Weights of a small transformer language model.
Architecture: LayerNorm before each block, untied embeddings.
Training: a variant of Muon for these matrices, 328M tokens.
MLP neurons of a small language model. Each row is named by its layer, matrix (up: input weights; down: output weights) and neuron, and shows model dimensions 0-255. Each number is 500 + 40 x the weight over its row's rms, rounded and kept within 0 to 999. Numbers have three digits each.
After each neuron's rows, "fires on" lists the tokens most often at its 100 highest values on Wikipedia text that the model never trained on. A number after a token or word is its count.

L5.up694:437459443489462454478483514455520496500570451549460512431539516502522514516513510504478410513492568529541515537519491467505547497535436498528521460513501533489449469455533477552505588462517575534499529476505526569519566514527490540500516493484412481443445494495514604523475573481447501498513569485536508471511442482541432601507462536407469478557530479486500468472486521519496532501486472499511497423514414533499487427547483540537493536504494463465522503462479496521509497401502520453451494446513389557444447438509535519545460492463556518483492440548501483473499568455518562494561548501445521544477528446443541414495581550545431549471482470437540468462491489541456534515565477513450475501603461477490493494458480449539460464531530524556511541552486493515492575502483568
L5.down694:538527578541531408485491515486495504517494531467542504559568472510476497513533509421515512495545540546475467535445479566540497457493531517474436488490474446530529525516535535417475493503465474475467478564509399500478378486507552498480519473456514491472566553497443478530506498582565525542507524431507499457488575450484493500504475525452537498458467524490507474474461491478516477478477508470499471491514564389474453575475431491523502496529501540570430540573544524518487523507465477581478419516465534419468555521567530521474543588556475528539516535493494509548529417545550447434428504542514496477532486415510460584463455539492544488512522495547448462534476445427510427488470552540588548487493462526516447474524509569488499510442523433501515483474532541459496483475541499
fires on: " one" 29, " One" 10, " first" 8, "re" 4, " school" 4

L5.up311:444475485550478441534526496444544568450536532466505552502530512502491523523543491505446468502532508449538493504507506520475490577531538539487521503481514513514506464566410552529483485475475527517486420459503495573501439432470546532484462490488489524533477580486544515550529494458535512525474521493463488543508508524450518502468433525509479542485455491473432425555538504478588564525430573543505474541477558461446546488469421506498437479499482473535494564481492496485571458591524526477463517590453580570518473451546531593469533422523449568504507627470496463518424525523477513498494545486486482417429490480613548512472519504500445516435482519497482465397535500467525522481545499518519539477475531487479412474503502436531407550537488537465465488535528513543519496489530479
L5.down311:524495494522522597452495532516408384517526474534495528510463555478448544489497525508512544518509521497467460482504525506505511480480503491470519498488465477468467554495495490514498515471506483493424562462493546502503569557522447514506508527509488521502529473460478513514475543540467463463513477498590554459542491546601566510502481498531501450452522463521598474405429499446428455408572504465443537493545458501459543534596485476571554428471509480543506442439481460490468531474500516546596467429549431538513549547456482464540479562484520489521500424517538545543540505496519497580505462479477550550445442482465495466517492511448532435506513473479489469545525583534480515488455525469491487461555470481587558430512520578497545493447445479470517548494407506513420522517477528
fires on: " is" 24, "e" 8, "s" 8, "m" 5, "se" 5

L5.up764:467516523541540489489492471535494513516468492512609499526527455494505536478574472551490504533489520476518494479475519481427496526554465391457542492505513539527484493497507562493514567575530455584463527525519468447581502497529483505523458466458487553513449503542572496483541514520594483543469520501514473468467487464469580477438510504529565454520475463480501443471508504479490566459544457536431488593493536493490433462504487468479414491511509567492555431481500499457469489546462426532470446467438494497488507500467492478477450524468487518580496518478477516472483489409483526445459536440511501461454535455575554489506498484492495461437448539550461573491474488444502551507469514388456532486453512418547501464545562589567557443462563537511454442519602457470494528504497570
L5.down764:473523477487462446499488560544469550469504506406475516449449545508478426519478527505485557490512513483456506500487464482515547520556527560519449502522466452480482525506478431520459469510453467476529428507460531499374507489553530555601543491537498533476540572436414511508449452468496559465539480485490462488480523516535427526544503471496408517537544553476482551511491489491499492490535534467528491407524496429569547433516461519502628490453517460401476567529485455580537490514530597505521549527519495445494555513460521530511511501572481530498502523539475472532472531611480451485518436584541454506560472481520484475522499449459521503528523500504496457487468528579500495440514475582539551515531467512484443458527439474464454576534514438536497497442470502496539515458489506
fires on: "–" 28, "," 10, " and" 9, " or" 7, " to" 7, " results" 5

L4.up406:463561457525515575477494454511413466481481511485487519552468470476502449542420426481463514515523515432431543516459495561563468539523508494594508398529521521527452456432482462490506565434523465486588535503464480507528497512462493441506439481539473468464559505480518560494494529561485454499502487566446479550499553558484494535523541477528590514422560528393526483561538506479460515534522448471533578529574430511467565489497415501495508445524486476523472503510568439476531468515498527548486516504525420458549513486570493554502497496507535499439501540534527482555471492594489477575515413527453550509545464579547566476495493508485468466584497482537436455466529469486529518469503520489509541504508523438487446476480488549560488527468470452544509474521522468575492481463519493
L4.down406:563486530493478455484507474470498500519550519613564489509500491551497548486531592525547523488456505499507506500490505450437562471482451453434576586499492461499536489562515546503459454537425469482432493482573541550505422528541499558462536525469474498502417473457485448501492469438556559540584508420505515432476456422506527515445454555460454498573508505548484493448467463466522471457508495521503497521452559482507500514569508456484506582437488512508541482537477560494494505513545498496518419548513575549469497506471482461571504553491460508532514483428503466518482514546488499418478578545558400495460479472553481530543525468502516493452435546512542529505451508518416520596499479519495476492512462530525489542553488470381497486491473509510520490457435510467507585513465532
fires on: " Total" 16, " proble" 11, " dif" 9, "ey" 9, "ium" 8

L4.up595:453484441514530500553520464435479487509530502481526492476600516580456497573497484463564475511490412475453467513541507464531514462495405489509511528560475469548576493499461536447540580541529534539514540483462556518507473483432492419495502577525477509522505519519538479481456559462490542505457419433531516488571442577498438466557437473515620516400486393527463470549479529465512465497526534495468475481503427525506495532461468528396562500514468510442496478500526542553532476460570485527466557498512481471450505519534537505454514499504460500489579493486511531532528461553494565448518480436526515495460538552493557514525517469530465473537513459612452477538497512471520518527530494459524460461497489477461439507575456564512478451476497407442494531535491521515509485480496566
L4.down595:486540561519504482505480491551511506510434553539472457466429457447526495441525463550465539545476562478506532477451517445541536548551607474470522498523484513457519558551536496496491452457524439511492462518509437496508529524582507540484504551502518510497488450500495537512514443539504446520547561512483459538397495441489573543460577520506376517556461559523490538498515485527485497479480470548549477517479591571493476475566512495570417467460526516581485568486447475437476533540457544481540510545428475517493483487515433507507470485469539483476398524490526433462426549441473492405520483566517503438559406481471486465486530489497489451523467534460583540476557427526427508448469537513472544547492550509490539517473542482468571530512475524499502500488514466454514475514492505
fires on: "r" 31, "ria" 6, "rick" 5, "oph" 4, "and" 4

L4.up149:535515455471494524526527479457497509494538462469549448428445446463452485527550523433482579573497512529504456527537481468515471474509455500456506519505465499449527484482515495496501405535481489543530543506444533536477423459588481455494483583479388465524454531491509458528469511381516454478468508456541499551544490458495556480492545512476493491449462500445550454512491447454451563553470489538461466527510491568481522499486453465493566481504486472513504491491516564501562530465487569432490575595537545544483509508496542433520487427515447488525492500469455519471565484483453486440487500487424488478488515607428559464494485506481536450522493561518550486572522474427558492505515503577533534521498527418570434592519518530448457479530449491529541522459550444540479455452464483
L4.down149:488452486515489515460532523521507464470451443543458560554476557524509514466503535531532471395544464449438535528527516505489535526450516515534478493493565502552460523427497487477464562473517472469469521529543383541508518488447576466549536455499563493510573439491495537438501526554446528524493527558421515480417462484454453508466487507533554494478547458541491524531481544559535450478564520435513513467449487477487507498419563475454515491478541520524454475485428518493437508520529474560494426472472485516546515459500395595495572623540485507533515518492546431536489489490565567530565507553528519505493511444562483516489459492526467531380566472482497486465551540576452515417474474435474498489493503513475563531507487490502454511516532506499447465542478492518542504446542479
fires on: "re" 23, "n" 9, " dem" 8, "m" 7, " Fre" 7

L5.up363:553444535551419476474472475517430533555492506514532472518548430519523476518446504533499454520509519514457516413509470528549571490493516546581491491547545469471503525540549530485429411476496480449444464496475474522564509498453493516516472475502559498548476516494462480585553463479513548493580484551486536464565504516459501450480477494548524603491477552550506545477494532467452562491523609540510532445479520512435490435469512543473502469532476509540511497508592431511557535533482469565467467468567482568520477464408480511417567447463575470490479466513431497492470527522465434488464562493486493458488484531471532505546481481522412448540485522528486478473463498551415478494383484606527470534522515462550466472499464482464488505552460528563552487501465541505520478469516528
L5.down363:520494481470538496488483482497611518444510466492478507509510588514538495456488542538503543503509495468495441570503573540484463478497479503474501578470466447491473367452465444479466536507525432536505527487473477524418529543503515504524599482491493518443557456468506493508461512557517469487457481458514497508434518477535514567621598454421475407512486452480520447492458481480513456467521447513523497553582455500468564564482569508569473525501567448479480518455515499517541476512517508435539446549437435487520518508512508449539518592486447551529493523461552494498566448455491495476516445478445417568530495493535418521517556493525537498421545511450494520543534532434484529476541568519502567540513521497473528562499540474512453464435521482476519454533496456525515542489513488
fires on: "ens" 15, " |" 14, "ant" 12, " Ros" 12, "urs" 9

L5.up695:512493561554551523497520506472482381458505534500582527468561507526535523486461476496434509530564469483537479537517469513484470572529451554518411499481478491494479468497504518518477514466527524507451452548456557513506516458499610521541516496372502421466532466602543499543548555426506417484547501565548507531519554463475509446474463500551450448440527462505528510566480455466485548500518485530481504431515468475475502500521523503486555512511500513505463487515488534495463473468471442522538438515570571507500506491543509533485516531504511530518527461452558508484500525489420430460538535516493525464427433543519490473521578395597546540454556406501545466533449501424508465462489451497535484460490542496497459539571471518476519493563485532451432491420493505487564475530505475
L5.down695:476478495458514446468495503559476575507449520503494465517504556469429433501540472510505514536436528492467506472521589516509557504491542454564546493510559530535560436426518498460541553496478493487451472499516437526519536516489487536484450503583529550461536557440432501497512556517483575533488465446455484505491465548600495594526606541539432464567455500467566513437536469519527523436468538522503483523491517511514503497475523487479446480417481513480499474474419516563465550504554571465477526490502416477497485556464517549525509418511463524446484426530509554485543504570500602431501492513512500528585493511473450502488488491485470462502450528465471518547492511558434457497450562529442568447480505435504466475411529461476456526456516516504508544571528480540468449498451493
fires on: " " 31, " col" 7, " pop" 6, " ran" 5, "iving" 5

L4.up34:507495524481457458496383486556402482545483452461496467538514590583434482493511467440523436488521477473527540480562521479507509520432527480505542556422464476477462540520448482484519449565586477459540514486461535474511503494447452543516438462459549530528490475437489499498517485501523495502492498528526489509476552587574479446423468464560554500486504522497425529460476600519410511506498450474580483494469549487523520432558485459615506469480567547508487456513459475507502487509540536478481503536527459475457509473540453482455511522531579459507568492434416470508521501508501507490462448505549513518508503577515480444477495483535482445498510523525476530481494565521545587471423524515496444572559462596544509459482575454452499525499461476525466468505540505568489468523461492
L4.down34:519534508499573541540517505477579538548532553466546556522491432462527479519476517490545503513510542545495500468420458549466444497603502498539543416531569529456510485493540488529528545480455566504487482539518478490465462516520523411476560548492499503432461519576524504470479514535505512502525476465503547489500472425515521559509495538457458503494504543529526479483546412440576485488499626544444413510535463519523507531405517525375416566451453440480475534460468507482498488469439421531476505492502526491530485496481537495481428560525452551474428486543471555483531446475531497480530513516463506491501465428481479538571515519448516591467559522528491494563477474483464414509513452487465534476491545509487439478520463514556598482487454505479544499502453461469543484465537539
fires on: " |" 20, "." 10, "ill" 9, "ant" 6, "ore" 6

L5.up868:442451427524487482484444519523469507507541453540549463514547572507550449494505531463504497516550443461519467577516480475500456525519535503586477475470534553473421523462550577538542517421503498549548527515490472517474614523533488480503445470477515525515490505502421505521539491485489501510460506487519492441497483443455460555539484501474514451497509479521467491449538504454433475490517494554521507457498453479493505507492532478531495517556597515481571450503441494508507484472467497484465535438449515496529451499397451543464550482476490534454491399510551448488492438561452496560488583527558477547533530530551570530520588526507495469446529561452424438445434504557491521533495440430543493491489493452480516492591527556560516392532525517542526522467589548536458442520477544
L5.down868:498499570452533526499575454464550506491487493493474475474432461521458504503474471478552503527482557550495516491462476506480545498515446480444545479556463474486551492587528475503446513566458458420501519533514482472545418463564418519507505560552465483503500514501550487485509543490503484441517469536494526558477544554533514467421541515498463512548478512493576529532493487504582517567467536465440451547509489543524499459490456486505539539446431504487437529499480541489503560523541492483536463581533501506477507492591546481487462524505447502527474562526458533589474542498525515462504389470419498447429465483486487486462464432416536520552505497531582535513535480504499506393471560592423485486499499517511520532484452393423505585461479518453457487545462491487563565481554487
fires on: " $" 18, " to" 13, " place" 11, " world" 7, " country" 7

L4.up213:515507425477445487535467495513423541502501529537497480531452549496437534470459536444437559559488503469526456485498447491510499409510527469437477559495449521462474534553449488524555389556475430510525491550481441536512446511588489566511501484473538463537481485498538505448492477465570474456572499492517458548534453482468466447511463559495556539516529529442484469597520422503501429430494468430517489467506471466516486480522549468488494566456584488538487474445497510499551527467518527523523541527512509516511447412516540448572527484441450537476513531435461511518497442560528526515508503463532532558488515590476546511453465472572482501468491530482429488484530514537544513449504521503478453468491465527493518592502545473610497526536452514566550550577549502565535502504446535
L4.down213:501531550543481486420475504457566459549548510493479530464527495453511507538555444592536467494535509492482546524505532456489520568491505559514536454472532492512501455481527571447451543530512587537492520476517532530515563554442602482500477473536419518451506517516514501558448586513505522484426508508497532450434565501562488535500513431541445487487513473601494494420501585516548522515507542499458504522513535545499540509486505520489526411462471504464535514508445530526432493536487489462470489487492513511510451580490424543510512557611507495636519486500494451462491563496485410490504495521416504467488501469493412510516495487400509446492499427524554444487487505504522457499477456543485530470470504473524511484474420527463532471438538503444513459419448457437458485523536485
fires on: "/s" 15, "m" 13, "}" 10, " rest" 8, " Open" 5, " re" 4

L5.up208:495506464456496496452469469454561473482477534491565454470457457524504570493470491531491423559505545475536488549507481504521555496509504424372450540497521525599503473542562524548501530501513531544479544451477506549522475575541554482450491539460495499470462498550488508500504518497484536506403515461479432498478442485525478449477456512560468457432513534531475558490522538513525454545501598480496554473539461575491488468504478513500502485481494446476540453498380473474500501447443520511505498558484452523509537478560564554442545490414595563486494485487500525535561480515497479464480550407491511453509490543500542534458493507538449389525463572555487556554515525478517542438541499501510508434484493462488488409541480481524464455514530527483511520481554514454517576574432571
L5.down208:511493487575480481562480512434469489526455530481460530585460506476555461452470503454516539520516568542487437505512454540519489507431576565534507430486475479496519524485464492499527520424486459519509537547502510442531480487519482449523456499479506493536530485461488545453544492496535430447588503531486486456530558502475496470458453595456488571516523528459518457496437493458415550498479516525494524517468516400518534511492528527584453570478571512542520518497538555487482542466565461511409450404499523562506514448459463455496445636522439490482534518516507528532400455420484487511544453566463446506555467482528526494510542457469539508498520451475475553478457441501509526448542508527579515552481534502510502567492527459545540592473483522493508515449556434536494463458509498
fires on: "," 64, " one" 8, "he" 6